Part of a small language model's weights: MLP 896 ReLU.
MLP neurons of a small language model. Each row is named by its layer, matrix (up: input weights; down: output weights) and neuron, and shows model dimensions 0-223. Each number is 500 + 50 x the weight over its row's rms, rounded and kept within 0 to 999. Numbers have three digits each.
After each neuron's rows, "fires on" lists the tokens most often at its 100 highest values on Wikipedia text that the model never trained on.

L3.up442:539504405466545490505459517526494511528506541496460497494589469482551544471477621504451493523511400515518432527555478472525529462472532413508427487597488532492508535501543477473510545506440601486438560438521553450476505455447576603549505568391550573553505423505535486477492525492610499508602505447537535484514520376517562541501510491333481468508456431627442518586518578525411472515520470534393507499494450496512482488420447401504493507458545565449459499443380594545516522490569460472486514427655482492483439490476581499451525517523487444524507524449560504477510417420486496442495511583458517473454514641441488449465485481501573545505437560506596523495472453492457479505540
L3.down442:555456414516468606420495457612497450570501469463530464502534406545493529507495532430510522486554471486583594608483548522512476538460537470456494519607613504596526519482425461614381497450513457559491478532481466564577488428527512452508481467544435471449540536539489578577427397416491525542485488544525471646518513564480578472395511548491578553523507567483548461545539493510452510460513500540525463521398455516425528547451452552448564482438521440426492462519560552527491512533460447482429510527511518465492459383518518490478453485513529490459557590488526499476529421547507418542572489483521449452571546415465427544480480508461448500507447486593553459433567508466445402551441
fires on: "ed", "iz", "ized", "es", "ish", "ters"

L6.up118:566512493458481500447476448479497358516564462496464433450457454442537488557465489492510551492391569420549461620552516466580564547428504505593542366561457411533460535487570543511422555452495524462554477538453561482492523515511484446523559515525549452609586419503483487529488448518501384480510511498491464421566491488382499502467548542544556483458528515563548562455517493461465522460523504456454532500477407515483559479535455559431535468460538476509416579480517496502505561494469393512517592424436566443464438457539455477541577480585486465539501629474458528514402455557490619486515513498470447486463454415555504515454563551542504487498574471468408573474436557457514533570548
L6.down118:442485457517486423496563514598528485594460435495463497549483479537535528491571506452503449521496492683514432460453445450454587517524513563503509547510583485500520496426580367493528503404433532461483567523504506432487498531547602454468489457495524395535502474494455457519571395591483606558554481555546516443452507482498513523439463609474562566494553530488527381488451494499528452500523396462512419518566525436496500577464528414465524463538472432498548588441545486538538505530567475499503405408533622527512550486496508515563438430538503549485438599482607451478501532531508500489494528513484490503526479520556487397450466480524457475481510528452478456358486543534549516404465
fires on: " and", "p", " of", "w", " the"

L6.up713:496492403468440416550405457484457511512505489493459497480476481429451428510493474427424510440542533556547600543513540445486502584524517441474417519587434565508486624496580502530510464520522525445472535510504631577501526474597491439512578593487576583554528529445501502505444525458442501473609474514577471515531526477514504462470503482500414515499463482472480454429519500461409476445582433550502535569404578493509535435465520474539542548439428507508559547446435637512520552466528459510652451513554414515465522452432507493407457570409487441531466535555617485537501509459573443554510530562488507527542442511466517443442495499549532523572501532441557526472501406506492497416567
L6.down713:469445511531371544484532463535518416509521456495471476411448535541456559471527581502512460530520511472529548517527596634588431596511542549483490484551479559439536551585490450548523560500460529522475459578453568433531478489473414444525527555491586556520542549494506500510383524523538470476442452558476497531549499574524564426446538562452528479463516493495521459499444386439446444566517505396497476605509586454408536466528513514465512487457512538496474488502493534509453441528477494371560491478504504468557568525527530449424424520448454511436544407554486492487460416381562444518554608502442587466561453423509515432411564527582496527575511580490446525516548517607487535508471
fires on: "ed", ":", "ized", "al", "ated"

L6.up470:528461338484473484347491558488475500501495522429517474494525535535588549439498534586381457484455582499543455576501503543476520503469423569501495567460483506628467518523507513486490456558566568387506504450424559397591559450591528492479470566453561411613505501454462466509527472518583485494471494576433540500464532476452520580477478531512528424483397560539549526470459480478493515523476461461558524488564515492490475533501486482482511439540489451457499483475511477550564384484573467408431487535487475431413498498505524571425585545446569549531536462515527546421534520473521561624609513488474555486494503426505508584490503523485440413452508393535593476551513511559513453491530
L6.down470:477500460423580555593526474566578490448496486463580479488568483594452554482519574549459448556452534614518525544479430477550541479540510457557481556538533460481569520471466434518535483417498506494526463484505456431504443568459541505537452528493494459390566521551515460518487599468556544499487480451485522518561630439530471530502430476518633463477588463496473453444525545406521570487543418485439460539510519596503441484525499549553531468357539394541530548458442436449535506526470577465460469525485553574579454486512460566502515403470400556506498509545539558563492479470426560578477472519574522547517456474449533432512457553459551402374460453550498497443493408509434453535440
fires on: "m", "r", "l", "el", "ass", "w"

L7.up720:588504415487553416482473523539499420414583572556512534438481578453480557428492537487380511529469564449354544548471592443421540589573484488477388608555588480503449612489478489452460471572490469548543480475441545505436478474563512504458454494498565452524536514538510498518504534486476480490547480483510500406459591482470501522451547479406436542531493425488475559502534514440531549436592554486559531441583438480414583506460491478541612471450511480466515466407438559567523465483521458508536515494582504567396483512501561435471495543482514423505444393537486405544553534538581574550523456550496470447542446598549496484523506525508563544535427530492518513425488533481481504493510
L7.down720:433553478487455421394579529561569511546490448549480584544458436507465529496516541532507509478529490458484500460504519546548446529571522547472493495550533544556517490485427473474522495522437473469518621536451451516393461619494564394478426515518442507449479542538498533408567506547514512481500449573438623442537545478580526465533459542606492503485569470464527460493497562399474468519452543455521379482541444476565569509561495411503547467549472507516459526561480395560517428540415450450487433540402506455478570509459467428490499503442551503441530443631549546523458568534525484550450458489485503569571535547418436450569511442458548482470425512585379551478536542461504519585447
fires on: ":", " ", "ated", "-", "e", " were"

L6.up292:519581479396572513500455418563574389463488464493524492525473522433483474561558610479390569526541429527399507490507500451560547525593457515498489519549529520516557487485544471503475463454529412461529535466547567474510501442463487484478547526468498505455559638494471555484416416453466504558551474487459456498590469462417513500442466452409482520668524506468447545459518499494470522403569459417560517475396474536500468501571562487485624496444526553542518623455542603559442497479506473490496415503552500620485386403426535473429481543488428502483513476470511432556522485456557534489476492620493451489500455466523535531484533535469523509562479539448458494483576472495488454531551
L6.down292:521507465555447524534577431541547499533493486508492486544516456548612601500561545567462386557475497544524415347496521535516542466460439535473510510547584456451483493571628519511507473440591409572564497523505549511415465520532461501547549514491380414405519471556574583459535490488599467528447496478442519563568456530478540594515501453528597536487512497443426533529507445491500491486476492414558565519458406560490569500439435409483481419625497437536529563549445339455521446531463445448523473457484481511428482529524539467542489462478494518508498458459488544428490458510582523569501497575450462435519487503462407509516539548559508503520536450536414477452518481534527532516448
fires on: "N", ":", "ed", " States", " –", " were"

L6.up694:519496454412619540440486538487577605549467414469393629504616602467483491438435487441535465480441494473456525531456523533508545440534454531496591487461484434539554492478486440490474577492582523512521617553564637488363528545484477443489507465545506535455560477463531444689469545446576542530491495488526478433459500491508572488427510528472495466597515491439514528530484454526425560510521502535470464495490427460541567476602492432572433483528459567576426493557518453519541427456434474467470551527513534483475532433485478489474560452508537404535514431476525523470495490466453384575500524570532559474500426517487420479555491536457478509504506437579466539482471497486530530481541
L6.down694:506457484567502464373432453484578511480476452586443515504502561444418551496527436553524540426475452555554529463464474483488468459534520550543487406513428469548487496430467500548454496445425519444513448477478554446507510498493441491528433422519501515468517461528558540553583546501454554516434478552552510521541576503540546522582480507464489576554409489485491507419542539446477443577501640521579558522444506452522459454519586443588465557546599542467515450438556568560480399546505531545502539495457459442541544504438513463586480495485589548512548509429541408497443529534395553458464475387583567514491401557409535485482518463552502593517449518475561430452516559487538513409377
fires on: " ", " and", "–", " or", " in"

L3.up317:477494508540401561475499437468473400481477515546548459534583395508550476477405527464489506430453519539502512465612488458540570456495555510567486468564483504456540548508463576477494542444471470547585468521550599546449432468519441511483504590406441431482529429532524481479549499539686440475521495506448515564456517626544485499535528559591518536462467609549500509502486454530458495546534547414550469444483456486520444567447485476457515515447538550497509516563487478415520448477449578470444513495482558443551448531491553475493426550410527570480521502488514516396426547596454627411483562528404413424560490522440565546540487488448483534499399467490573512476511441465473467515561
L3.down317:543535551588576479564456558461528468565438541512549503555493567458439458472469561445529533446408546511488492489454471594473511457434437500451515559495459475476488471320485491533527500495499570508493502470469377424467563552450505543545545430485540531529491560474475515528485462561427566523404499500543611425489438432450481490502502524467500491454702432521590561519529468425526587465535444475490485530495472576450431443490464487513529555487458495528489461466509577539513516518548497481578560443519604483478510510517565515482475444519500421509532531480447460441424457470546477621529528362530533518462569580598550456485433519490496462426550548543526517446587488509545566416492
fires on: " p", "s", "p", " Res", " res", "es"

L7.up189:503430487520533551513559408408537484570480500511485520392506454473561481622483461535518467566501528452458438484476566519513459477561455444484527475536507528552471471525534556607514505507514437536523499559526516431538506489529510503441451416496456589505564528476458496527509555591464528660497536505460533511476495447446457475444525460425593511412517596426480437506507436427523490513522404454463521418550560529573572474526566470476508592475519542539526501490411473559494465454546521473502542432505424428496487510546581468387588502408556500465623440489576478471402469491548473491576568556437553410433501477527498544580492523509485486409480456425489623539396523507479560448519
L7.down189:471449410491553519504517500443584409612517411538570489442528498584490486497482449553518490513500447538402490471465518477403517454465530432521490495505506453497496491523402547442463550562557454547465568420461503501551491444566504423599461440534517520489441614473398503451503512430446556480481670629562462548474504485506477562430497492495510498468573516539516541540625559502545553469540498512470578468433447484475511530450526515570501478512501459525466489624481480521558458493520571556481582511486485407461482481411598573477502465544480501447353554540514515458493497574498403510540467507517471562509553555447573432476525402509419489494474481578565498453461497460475535415486
fires on: ",", " the", "e", "O", " in"

L7.up662:623425538444563491527440499564608486536491490448553483488516475460492547517486573463465531516502496549579462488561507466462501552540444507544531453502452477457479563518446529529481583483524431534533490463518444375525499519459442425420474476495485513595540433480464504479366441645590526542476494513439489563486489540519465452522613512528507521578525541525447512429477481536452512437519509528525466465523543419497463517508515471497557450520413514517475584462491536486574511453497549471577538435514439408516356576503492502477447470487500454545622559472437537500468466581462636489588494519461549502562512625499443525473469421453529576533482380521553502416517474386462492510578
L7.down662:493476521458567578491488473571459529565508440584498487486548504475530643520507443528510465526573465486601454373459484463494537478528477499580544418441438459508482474620518536490501487516474495440539460550466421525455576446489540573472547477503509482465525542499513630410546490480529521457579561440557530487618462527514481456533425482501509482524239483499481462496500500521562539460511462423498485518445530495550446445529486414523522497454437482491540511491531481472541474412610427507490539518544527565573536494583430470454512554460462534466484480431504488383482527477592517538509541513547595553526478527548474386586425511471489555525478569440481472481499513408458475504535
fires on: " f", " d", " F"

L6.up261:445399339506459439557530531519526422518508550470518463476456436468538439413551531540528476535490481532484467477364499462534503544563482392465548437489555496550527551502555531459470543520475452542416550498439573585471516530460575450508546473480516598525541493472437506441493550569557454503469487594584506559429533521385494532445513520439495479603467548560459533556507346459506520558514418565469564552523488563494464465513499434477455484418579566505582527428523549482526503465588439480485451493487446479554373478492571523532497429491557512530489505557631542471476536505433465450631553516440417547475492506481525499470550531503498462472471487518569568507559407513505527475517
L6.down261:455376532497573550586464472480461608526526443592528472582599558523562541495523473472423487478474468464563499483500432463587460500480467489541507404519555571509460498499477454508503474443497514568507533519514520552480552576476554481455585481479485583430539433576483456474494478498517500462504457528551539523510477523460434523516590439504395495436524487495569518627485404472520565513491507484486572587467490516488421504399496496572552492448496454554544535519449458408495450474544404420512381516537463469454426620413504352565473385556527487530588488567501493510515515479428517438537546539508472426503535514528533529516521428471535519462603471571538445522405482498548596532531
fires on: ":", " as", ",", " name", ";"

L6.up183:434541446526507572487481444458476487479466573492503554507505461547523489465529513421507492563475401465398585452476523450484447526456495426515485434558581618554516581549489472529508496547550490513432486580587537449536418468562525511482503488527494617611603533478471473441463398529536424510575502497427418581542486458448562492474518487369497560552480482528415575566513434483423537504547428540444507457554494456540539440515453467425534619411528417597596559413555505516432513388549430515524505505493493532516486486500496502422506450410461434544509470521591567473455484460579513539547537504489537451477453547479466524478512542540517521484486543477602555481504461444461569499558
L6.down183:436457593525472455516540676470565384530458414474462508512560415380561437491528504530489533534418532511544461468510576556551457484510543502535454513553518433529505496527425536547389407480490538508581538550423516389554535452568508497547483470501500405425526564467505506480477458475579526545403518567610459511570460564446435523454508498511492521465472474445431469526481435475600499474480578390463608491504509510483516427482416377567519478542563505422452545509494499424575457549396470509493444563510451515499576527502496450479539534517483493488446507536475562471467526534515438541482556560473512516523494521459433470592506481545579493545492545496501461505509520470570460623450
fires on: ":", " a", " in", " an", ",", "ional"

L4.up143:449478515495456511514524504518501419477460521557551489433475487467547454533479596524538576469537502374535524559479584552532527421360472570540567457491582478441558513557500548577398573549432453437493493472517571548602494566423429400483466458502635541448458521516441462497423524501488482540431512549443473594456498538443531528431516515569396398449527486465443558467529532556426516520521540579515539535490460545476527494434485478565559473480523623441528475523513468515538464442542495610570503515469433424523454511479487600403529430514470515492441442520504531457482527506430531503552557469594482474539444472519482578567514513476527436561453466571428497482529425410526517536476
L4.down143:437468351492571529508488551578556428438477449458536450442475462482533574491476459540514462512581582478549384495550396475438411471547566575599524432504561455527611627438507561500567491535520497595543465493491457517493471499467466478512579470523456587466520497584460561461506539494484608460562524563542406422562512457452422484509525556533442442400498437428488565491491430486485378529535455515455521575533496450576482446402515575457469521504501469470435450516579446525502509513488581472515487467567484514598448459499534510415496451569494491492563441545504466452532481436488503553529516476475417501575598509516559516455593457487562499508493550487472474460458490515495509458548
fires on: "a", "ra", "oc", "el", "un", "es"

L3.up418:448465529433560540374449492540547602576486534540541496536592483515617466565505432459481504541447554547522535543543497544491536471372444438611425548545496539451491544505534533509503486521562443467538563576530544532477393496532364399495475540478545436542550513528470418452471516427547331471495492525465457506502485481469552525478506525492408414596498404487486530439476521547508528446537510472533462566478547541490542555493480488477447487426454522472523509582565473480531429444440545483429499410476639578536514575434447480429519451569478507582516463439486591474451544443474498517526499512542451477562493443614572520451490545503517517566500467537414524507499481517510454505499
L3.down418:483494568541509464530478499509479600486498536532458475470558526463498517547566523461447481467494492552508405531525522549548557481596549450586509485554493512515550516397473609452469556449504554446428554466462460461426545422557470499448530445532495429493538472486470546466503525517474514569428426390480550551452528473620446514502588565543463485479519550464569484471394489447479576512429581423509428508582465499375534431449489486504524567439498551421404411508591525497509546597481483552456491449448543500474515522475531444581460530556393566521421617493436458494447562441525578463493478465502565513507563501608528425500436478507515449471504470539484508391432531581492573560502
fires on: "p", "i", "l", "al", "sc", "a"

L6.up122:530575455443484472406455507484450504449499580579641597472534504457495451530549515474504524515436518500554492581509548621464487570523451461469545468506478570474537528523570513482476502443536517425511458482523464524647435537449507483519509615580475497510516483423451509490556485499467457538466508496547437544490494544401464496497522549496428419445376446517491530456560464433466487500498388455482500478619450517543534451556530471502487459469482443589535628512495525541607487448473482452456491423423646582444485551437526393507518457579500548510513450478514553469451500499492569589500525546540511545460474513551567456506537476463573432468602457520540491468525426578538532564552
L6.down122:463506511497478465522450483435482657524455463458546416560517466428518560571407489483449483537561442476524565612468494507550507478560541487500516467487535430500455520470578481523595529558561543465444516521433497458356500451536422507483537433527454594491459435379610459471560414508496425544486464485587548537452509445488505468607437508605448459559502466523554444594531553447489507519406568562519508543557541520478522493446459427539459519573498490504450482462507583465523539502540460522543437521477496522544488616560461458500436504535631516519444482546464485510459527457443486492538444369433494496508467500499459407521510447571552552507510489496549480502582451424530597531555
fires on: "l", "p", "n", "m", "c"

L6.up108:470432474434526418535440613437611544608502542387547530500513448488524379530527495455487506505511581566506483523491527568481483551478402519550459497501500510559489535507509501515478430470514482494546587502447437444624454515554511395498392538542445517464474493404449522477609541504557558421492533513582553501490544453434543519519527485592499496576505499533560484553613512503520492479503450552587595477480541505476531551533461527489500575482528542532563481426382524505575459471576533446462426402473468532525493521548508577487501519514469483507480425525516401489444563441599434521371511496493461406490500462584501531506420445479599497528474504545540494510433478462397490452509
L6.down108:484442463514483373540524435506516484509530470464478458479527379502527500427482453480486536600556490509459428477516490499492501542498521540452486553533447482502545482608477504632472504535494504559576474525426477486523482469512501467491446526519499422502510518472422530522419429490474561516440522532461527551496530590491495593492391529518615536512447593490515472632396427496504534445590543443575467502512550417533436576451480476544413442573519461493564470520486452448517495489544566460481615433455549558476431573512557426547484524435526499516463503559522479578482476591470416418465523624550593511434498473458473531515482573419534544427524451428447444379589498522510498538544
fires on: "on", "ri", "i", "in", "y"

L4.up596:561469498527557560460551450521498519518539535510505484476621488570557573551441523525462508503439595507528505497514563476457598553422519513475479533523587464513488609511470452496452533564501475440546501380477537435500548425540514473455501360458570458442527503512543525436476511435435483519575506460503550492496527512525563559445500388410506551602516471483464458520380514539489563523503709570395513566429436505387594519466543521523537441541433478487550371528536434487431416464497545576451478505579509504506461493512493493412472442485454499528528483458484554511449498554478434471519515512457544546492524556571502526489560489519409514535447514504498381486471493506497496415528
L4.down596:465505388556482491559542505498527519565448455421473490450519385433479550435480592469542429498539431471499450474447507493450526469456540517495569497457512616524534540469622634455509503509549467537456452523483401483518484521417550507541538548448484512564508582474462530513448508474443574491440482566551366422502432554501496428509501485582454452400489512535545503497543540462502393502487540536525508519500540593580522484540555519482507507489530530493573473493526442525505486478528432570458519661468523523385370575588558449498493495524516575523472476430666423435442521419571430502497538528413408473530475518509545506529567529509493467537472485521538495488502551479503500459490
fires on: "as", "ic", "ens", "ra", "ris", "a"

L3.up358:502458479556462491430487466487437520499625547500517499485492465479621489438499427487394475526429608514534466574583589531486547427574375602464526616445603539562490490524502472517514513529539476437459528539448535464509546460491486488508572483477468501520512441454552516514598520581429503585481511566514434486501491517439422547451514423495557532479481470536501526394496545468543577528552482471493558475621507540470477536622437467500490421499479398493461475498555455473487456485497503500401482510518562457511523509570495439561476385482410528560568463521407526359486484591473454515535554532434500512529514474573474515429533377428446472530491492476581474506548480542515444515496
L3.down358:489529527476509604463510497427544485506489533521451444529430378457470436461469420490528487475497390571521576460490521552506502408502462446457497490468457596600554446604546478573524564392472505550526442496500454513513416582495562583517448525548525581526502570544489518532525587490528487435478479588469493462502524512496497565519475510542447388504442544546545468451473554440515477530446521515419473551477470488531597575520471519582454571469537527529472478497471529529502450496513506474509436550484538460455519365396435492419510380530461471478495436570476515577552417357503469584439472522501522552492514432565438519567536478539606430526433526572549551502468588500571541455526
fires on: "2", ",", "m", "l", "w"

L6.up801:551440470475580535557443511571490533542478511540457464464421575408532509449555524509458508522573469470494584506402408497458503551525361504474460519472557443490530500539518469571528590478499479488480524525484518459501484541383501476454476494484531488544580434340581520517478489567531541496491641533483544371535488540392464575511494419580582535493456450616517569485470403436504502467486525440513526433480558531490601464492541475502591511479420514491478441489566520613593505467461549542571478511494541569479498432485510426545486502501494524547539512472506518503490506480453536484450519500507593543555415561515459428568446478510525460403512515587422449374492534444501523467479
L6.down801:504478600513429566438509440460480596527437536605553525413518421517504490573503593522566548510480484486502510438549527535542424570522445522462593595504561452445461546549424436450527614511520555473498521484492496555557421511535440525442535457512494501485573472513463408475474556523511505551430498530411409537603537517463481410488491592553518518457604477462434527508447511477454551556514567544548419520418481423451513568475455453487466464350515570389462542523501467475559459544448473510514485548511440509562488559421495512463596612469445514518548529479381437568484466562481447538451462543449493554532525489487441504416543474519526506432472475491443534494567546525491581470483
fires on: "ic", "ain", "ad", "ing", "k"

L7.up77:574523529492496538514547484466605442617507562477411493478446562516498498407519477402390522412445521511426533481496523409447550589496487470414515521599513588521399609464445556468441518539412547519477602535509557462528530462535445465481534549496499418579476486478516475508451561552575503526427542503547521596463491471448530569475567510474517465574488519542544482602489526485525564499467510456431480554503485500512526574544475465453612543512528552565449453385407467539534536554576407545506543514458446458502450518594482544511478475418503480496490454513463398501578446466443513554593463525468477507542549557556473514461397386472439516433479499514539456482562479435483521524517
L7.down77:494538520428497576522555451470501488456511481468477505495513529493386464540592618505539469540488483529540585363499567450579446414416501499478598535420514515531598540461502456549514477523481475414482513450545533576405444540474518425488551498427538427462521513486495502558567519529538483434529452496483500443443435524455548408541503470484530565508316584434502473531400554487428509528491532536532505592418510527556496491512512473477484512527552497547530512523587495487441511462524465453409534500586494469531518563512417577583464475485480532524460328479607524527484556459506425516555526447495523397565433465472459540531472468461540506532491576519457511431529398459550505529546
fires on: " F", " f", " mod", "f", " ins", " suff"

L6.up657:510428440473457509496581524448522466543516525435515570475455418536469535414470479441453493476471449498506542454512494503519486483425529501572414447608540501495484526485492507577484511607501444521546454531540458452496481485496519504460470459570638579584622554489553467542463526526599469524529499571475463522475545531480494454425470487519478496555500469493440463543464475475508504532566490532476506550562507440562462505622560496585576440533526516526465475510509587491524490469498410627557622537485450485423414432456544503407462498511412511554418485580589476473454413450531458628461501572521519481433526504453515521550551531492439517549370435471469490506445663478441440490496
L6.down657:461528431449487577533448481496449546584441506525523559495515514521594588430513510472543447431469474477510482450520478527490476467462503490504439459564497548567560425549624494474427464537467508523449461526549455389476578448574517551550561457501523591537466526539472547620550505505448524420492527530527472528588541558536673559471519504467475494474643531386443510548470536426548469519570505438453560496507476470483563422499374529575442421477536469476502475548530570449456546462523471537489533477475494473464465518520411416453467472548437421534406480546515424472571507572478377556449524525542474560522474506476511505513620486582473515452440481525466407553483531511478547485526
fires on: " in", " to", ":", " at", " near"

L4.up739:570435484525519483492573529453504473425501475445611647530545550473498564459543555490502535536578479441440486520361507437570515455509488517532540495520541562580501600485463482490453565562496533576567498469561504596445443466496493497420517535445515465477505453520460365509424559409580510512463500379532500459500457558456500500465511376409441517540497437546459453518468574590504489548501423501539471517581410490433534490542556518503515454533462457461548402411529534581447571451436468474550506472562620561510428508521564541434595503499444470505512472537510491519535488459520504516566469583525434435494462562483507498397423560519493426456493548502533401460519481479508494509526
L4.down739:499550424544485474463508481452538433480526483572512442462487518439445511585547516516427444440450578458598489512465452522502515490447534492509449530473575460524510588472603501435473475588461442509503437572486508552483463554390474482508522519517450500483550472424647556442485439553569488455633380489527423404494491458549495503519546471575490554525437606536464452447640463490461508480524451463488569509536495511498531517585443459541436444436465550591544486536513438527496521506538468531448388531433491398490560470479442460527408482484475472535510466479561554484458592619449583484501529562515537449448471538599425614527467439520506512500558466545514481455539459520493473543560
fires on: " that", "ge", "a", ":", "um"

L6.up358:506461532472554558474663442539564525507525487424512520506512622509534542407465365452464480464483470499487567594503506483559599466536496545474543522469495452567436528476491484493511499486504562522429560454503563512458504588492466515503536485590502511424568483501573486454376594457583489554514486526471493440506533524498533494459491556405465423483517482547559421497467481573455573541463574518435499590556423454473529554510480490563515539467480508516465428383375527477474483486469403457569575549443513490528583391519500446633507488449584524516497572547476480455418455557413427452486439545493476511509474528448505464510361514468427507464507531524499468557458530514511481450549
L6.down358:518411496485450422480364508563609527511530438520542468499484359593476551468505423454536465504485494478476563467537510519483591461444484448506492590578464477564488526402564536493520479500505477484485454529482499403487517557535521535537504504526485531354430494525509483462435489518504457535533533516486489481491620501461506492507518519519498517550562429537484554477496426444555566458543491535591514489480582489474465456459523495439452525410516439467523487490460516597548549545483507507541479484529458526451477478503575451522539534534614455441548510618545554578553516376483452545505452461510444483352546425501469503481512558488424483588516467422535576500553469526472678608419
fires on: " and", " for", " with", " by", " as", " in"

L3.up43:520453494537560484450450465556596529504469481518503447528578514469556449516423514427498612568414526520532580485539508484525515509519495430467448527541516540628427480628454485568449418489464487541510486473374470475554493403475513549500468519522393500464499539485432458441549500439437559460537504505556523484543492477438422589526485437484482544430510507492476461463584491559526512438465511456579503493471519577473456564541452668471482513439529500495575466454422437567460481509535440503503498490498488510498465516458557514529478586586570496528580525505538441519455523395514458546515506488508519406523396480544556515485486494452474506589507650494515440430403543514365541608500
L3.down43:509522562403463427490554507471502417527445452500574509559537516436479418512493576584608472456477405591589530435610529554566490535457500521557443503482581468506473533557626471533496407552474477446497552512498507502525521449498583502567435453600470564555529516488451527552538541433532462440420547526450473599395526528508509461502473591523484498522403483429580402514425523429500480516561534432587491475487486486489497451557447445531540557496479479455414533522461609476553475536535526539508443474418468569449509535557476501520578518518495438507566460497458454533433540421501431451552497507516357523457429477521461535529437534533617458449509469489442445549572468524458511500492
fires on: "ce", "in", "ing", "on", "let", "ack"

L3.up496:533487408488482439498511469470581381549459483439596535473449475459565528570555485515502497574583407456501598541559531450512500572462500501446514625532536497508439462554474549595473474455370492552430433516452446567485466535432482452509429548543467472562495541530502457430414499540525478467504462489466486608573477509407485452513526523577525476513518502461377469442588559555539507453566539563538455504506478385487478513612526420504531471515517553495490477493415533459466367417532633556481438518470518462524587511462492520571510462417519505499510560511456439524580471503484575450521485493477595378529499556458494530484498538430483457585489475481499513432550494499511459448508
L3.down496:584508402553515425562528507533549519549503538466524570554459480522509486457545516432511539535584398477449511496572414496543552546439470500515606484553511406558491419483464467513553342445544522523448424479547477554553532491461488496562458472507499423524431509583537400427423467449505548481533449464488510590521445528500517421454498526529461400474649455450474515502515585512487485443586475530507572509546583453574507411552453407530418545442497438530486477597449495515596502440482495498559466544396467529508511578476493451563432452483473609488591503480470476610497469484510505519482480399457528554462523542546458465516532530499480410502461479477529608530570496512531511511523
fires on: " con", " re", " ad", " pro", " ent", " ac"

L3.up311:499548448456390508558557523475490478501477500617445515488504444473509516456441503534429471517495552549468485421494530500536587530505534545587404550578462481540485500522464465574532507593508463497543458558511660499495450440506484574556499608489411514581462489458534449418497588521494503540547493551372527597410622533466572449484506531518557536537446558467509550494444493506449461517558552509478473407580553488494440559483515519539415468482548569520422494579526546466544503465493516466351505471433490454447525487543437487558456451518508534554505466386512552537413446470443540465476517519475516634470500550440481552456571444468491503588490508522556505496574446463474409526556
L3.down311:441374518480511525553431463534452494494492590478553462543530542538456564534467521589561530460511560561461438464495503528563385525475528403421589474519448484489493391513426518433530447569517457442506478471438497518521535542448566504584606467484478496434469523459477504490486566472441527453473529524546527397564503477437457504521529520484490489534562473544458596487479590426487400467514493604439440481536497472484503496535637454518492529535479506552498502470494479436441425495445596564554453498508551541465431550539509525643499512536426439475469500513448415487467430465433454588496488425576597593534431550558645460471494451511504531471576521526464505526536559447508496527411
fires on: " p", "el", "s", "ass", "t", " P"

L7.up627:496549487521470475399466457549515399594497406577540498487506532531486498487515511500510462490528547486473553504487513506556506553555490534504558566451405378489451533464558540558406540457512381472492477554525528499490427557558464467449348497507516426489609439467480413528569472503506457528584560473424420452557508475411429490378561486506535456502549519458474493410524406538515540443505608438497344456546532445488520581506540487535562437514499539532461506536580451529580490402479436502514494440473560545504480500525454538395559534463529468495544485551557498556507554527547572516463449473502428457504425426550562449541455492528497419565541496422487453434520574524485480535529
L7.down627:401436517471459509344556551505538476478498445412497423448379508489496462485556521461525508484492499499522442493461538541564587489479532578484407514573517499558537515519509507542508420454373536486421492547364471503569510515471503507559479481385560470427483525414420529457609427499520541494409560494476500504506521492497428511408541405581532589480449481493577542487576567526439529483505477436481504527495493497458505544539536511492524582474530579535516485521538479575448556527505421446553488525388524569490504477535537485535492521490528506516465465510540524457538462497481535572417507554534439626563534392430558465468589490519541491653423462472453489517514558494532587538475
fires on: " the", " of", "al", " to"

L4.up467:552441341483502445519493463453564503467525559498619518410583528363612537494499555454445485533554463446528595541463417526589532513488543515457473520584489416518452461498476457508503482498345567595425465536398522446510537513500463469521505483555551400549550592480524553531480620492559496601465509487473477532391480471496460532477526490543529519385454572523521532441505510478536426484519510561482483475426386504529517555481497470416555465477508514465518577437480467515558543467548526517466406459514577516479506463534549512511558449481541498542513502541538476500588561430495502517532526551466522466410536535537329466541478481535500500541497441475529526412473464541482527505520
L4.down467:532482531490500443564418428482543505462563533529614514525419503433526482450476534531455436514547501513641450454506417533490463554489499620512481489557389459528505408332559511476541414494385531603468455425432518492519553553503414429512546475548521398471520462552515546488383535522490476487411544492584430435459518515596454551483515506613481522415534519513466586450447565478525500470530567537475566463467474473525513505490515515473498510528434529487530497555495439527521513478470454470547471459545502561533508433522530521448565512584484485498497498424500456577498626557526482415447497418493592509461495558417398496514577443503463501503513406575435485486496536511547510533515
fires on: " ad", " Ad", " con", " UTC", " Candidate"